config.toml
num_hidden_layers = 11
hidden_size = 256
num_attention_heads = 4
num_key_value_heads = 1
head_dim = 64
intermediate_size = 704
vocab_size = 512
hidden_act = "reglu"
norm = "rmsnorm"
norm_place = "pre"
norm_eps = 1e-05
positions = "rope"
rope_theta = 1000000.0
rope_fraction = 1.0
qk_norm = false
attn_scale = 0.125
bias = "none"
tie_word_embeddings = true
parallel_block = false
init = "uniform"
init_std_qkv = 0.0224
init_std_o = 0.0
init_std_up = 0.0224
init_std_down = 0.0
init_mimetic = 0.7
optimizer = "muon"
learning_rate = 0.00523
beta1 = 0.93
weight_decay = 0.024
lr_head = 0.00782
warmup_steps = 200
schedule = "wsd"
decay_fraction = 0.531
decay_shape = "linear"
final_lr_fraction = 0.0
batch_tokens = 32768
max_seq_len = 128
doc_mask = true
train_tokens = 361900000
max_steps = 11045
dataset = "wikipedia_en"
MLP neurons of a small language model. Each row is named by its layer, matrix (gate and up: input weights; down: output weights) and neuron, and shows model dimensions 128-255. Each number is 500 + 50 x the weight over its row's rms, rounded and kept within 0 to 999. Numbers have three digits each. A neuron's up and down rows have the sign that makes its largest values positive.
After each neuron's rows is what it responds to, as a language model described it from the Wikipedia text at the highest values.

L4.gate620:478497636551512469506514599472521578446568447560476545502504509517452501484502541512450463567534527566485457508615506506537528542491488581494609532504512485465461495550534476450479501545473496526476459520354518631525444495414367463518461457495544467445521401508519511407519422454453514486531537421463474574452493553500445484531537432440418465529536555544504534450504502585488471503460
L4.up620:476546526506405502467394414527499527510378577458537531515460498480500505504455452516490552423466591488519502417489461511408574551498538586455566566526556578437440548561408444496435513584473513464478542587452435506581447533463513489451502480470468535551512555576508501559486472470574418578556437564510535538506452427482534496459504500504471582592548450439584515533491555443531443478565
L4.down620:520468525453513470558506515418511444449441490521509442441552468484501624528523480515543504439502484480515517538469539569417483429443509461508546466386476441393558607557500475473411506452538522541504510460587431506499494521498511477489415458603520543433434545446541468521579511437403621456506556590494465537460577507485465591455479505455444482467455534466487492479527441525525464505505
Responds to: Words that open a new clause after a noun or verb, such as that, which, who, and, to, often split as wh+ich.

L4.gate514:433471516491506439467382487467438424472518509529546534442443462508421564439574514505408494568470504508535498434416556459529504505479477441565544554459440492452588492518452505497586553549493494564543440513454517562440471576545527485511515500525429464515549484531520440558530485515581524550392481466505509582491528563583488451484468526578460445506548536537455393457509424563438549556600
L4.up514:415449408566468501489544584458449519493443470496520503446560582529459592546532496461459446419547580528512479422532544494566506524482585514472463599522521474512526481517493555566631477477464566433483521472489533493553477518593539552485478440610479572499488643517466477523421444450445480535544424547592459548591574455376444467500536456481437510489534575491483442485561436548537463430531
L4.down514:456492447474461486545494438418541428479556436479545516466512530510484548452440601479479530544482475387513469522515513469472482580426474521480549464504553549455515478424479434483525473519507452526471515427482537482439392442557524473556551417599478513497491478506547455480503532453532488527558524382459516442538522541555460466469406520546508491500527404448420517461543519504460535438566
Responds to: Final word pieces completing subordinating words like becaus-e, I-f, whe-re, and the word that before a clause, plus other function-word endings (som-e, y-ou).

L5.gate496:501471454491460499554375535509548456503522503523471483463517572519446542456532546524473510525537493570627538557496520510569476511449516451557537487571444519507387469481542573476560440571504529429465480474548418455465559560459543536492515537507455395514454560538461528474532476535423455488513469446536573509447508581454468475513377516450530550444501522477514463511516554487407529440538
L5.up496:546394474535569524533500534518516466406525523394424513424458529457414510426544454446426482554511520497505526439552532567511550488556485513508509475525490551492436444453561467504549447416429495426447517438607482551517560541489550513587477449535483479503417506356566419449480488384504484502539568487482525411406476467470552582502490399476466544509444471524534478523521494449602463474485
L5.down496:526498477576470454421527379549491537472521480473521486543478483557452520540490456615467499431551506598552448519563519418532517540485522578526524486506455440364518576590452555579534565590487417499543434387436440431553507560500571530520422520495440472502453507578495430487556553400554493453498507555565528498425573527561513443440463463564569466477549546496409518519465569568498628495519
Responds to: The word if opening conditional or whether-clauses (only if, unknown if), plus mid-word pieces of common function words (wh-ich, s-om-eone, h-ow-ever, m-ay).

L5.gate267:456492522505487587456469520392444539511531467548535511458507431442471591533425457458476520530516418591546507517449395419489404440549486455519477496495448428552449518561479546523440533484450446578593470518535420617472506469550467500506486450485423469472564514484441641450491468510463459478526544478505595536539531521550453499466580425542511507453547486432368426545551544523534534415441
L5.up267:463601550548579466471485559452493504535541466529462379469547450527478573479395499488473472585524428533585552514441486467460552528418509558438473528554472543362515521472438452560519533414438437435559489474491481437516443503531594499469500593478473401530503550513569452534425538423491533505517588456558459483467449425578471641472538538579425487499451511465407544441543427396473582513537
L5.down267:481491508467442480447527576467450546463434547506441609523519508487506453536511367444694523542492509569447401479488555508389556452497576496540600495434479452581521527452479413419478469505585536516420485499565479602513465439544556527499412514503548499516482468568519499431549481481478541492487494415525464500492506479446502548548465514516427495519449513474551468459449506444514403458554
Responds to: Fires on connecting function words, most strongly the second piece of split "which"/"what" after wh, plus "and", "to", "but", "while" linking phrases.

L3.gate403:437520553509445458482635366436460460575530543547563507544495549474506469428483463575476574563451523544459534439453580494494495397439514486526582482498544492457480538620519388564498428478473541442508550553472421475535596535580540471481572445458481430480418532436440448552512458413578482466526575481427565552522508505417537487532578484618489520470481451471512525463515447507497424526483
L3.up403:438513554541486534459515459557469561545591520481468495537565416504516468542473436482570424467468497447524499521542492483445467540397508545475574562609510545550504503498472478573645474499520476465532528476569451461516509487535504565534481530490560515535540488501490428432475465502489514451505462542538538516569521546459440529457502507496416531558457476500623489468456502506461439561509
L3.down403:503513459567443480533557512456492490530488528508654469498511546557456499558480540402462561450483484456534502519522622444494507480522501476372600513491464515500459616529530422508526489494482483507576494540515485483441426509519486428438458463546514453483491535396498381626513441521496536484463518445513569499522510407597516523475505495546465604450466549450476461476536469543447536515440
Responds to: The infinitive "to" after verbs like began, intends, allowed; also short vowel pieces inside split words, as in wh-o, hav-ing, M-e-eting.

L3.gate123:407527570489522454559510537441490412549521447440528505442527540464419565474530493512482547456488567465573456527470516412613504495579576603586499405527446485545479460470551461512552534570480552544553426390560488550435486413509483509480529608530527482455540438583485500530501545558550533486589484476487487460503556526530497522507537418420522583566484448453526506523584553506451565438378
L3.up123:529423436583456525473548597454435500470491535463490534497548497490511476456529530549535607483486501513557458445491512503518420480474460450520485528497446411499533540465502455499449531541519442495444496458517614483457496551484526533513518417532520588449592454528455546424457497532507443459625489492479525556487553486536590460591524445482493416493568569405507613534503500543476546424480
L3.down123:444483456501455489493484412386440435486519443520553475468433568603464470520502443459461453576522555458500468446414487537588498452515536486523428572545438563538492425491505525488610512432558512474524451408466510508470491427503517524471455513523554462576486540483511388445593517458388438494389491526485490573580547472522507494540501367496476468498527524439442478502480528525511497604485
Responds to: Fires on the word "if" opening a condition or question (only if, unknown if), on "if" letters inside words (life, different), and on clause-word pieces like comma-wh (which, while) and althou-gh.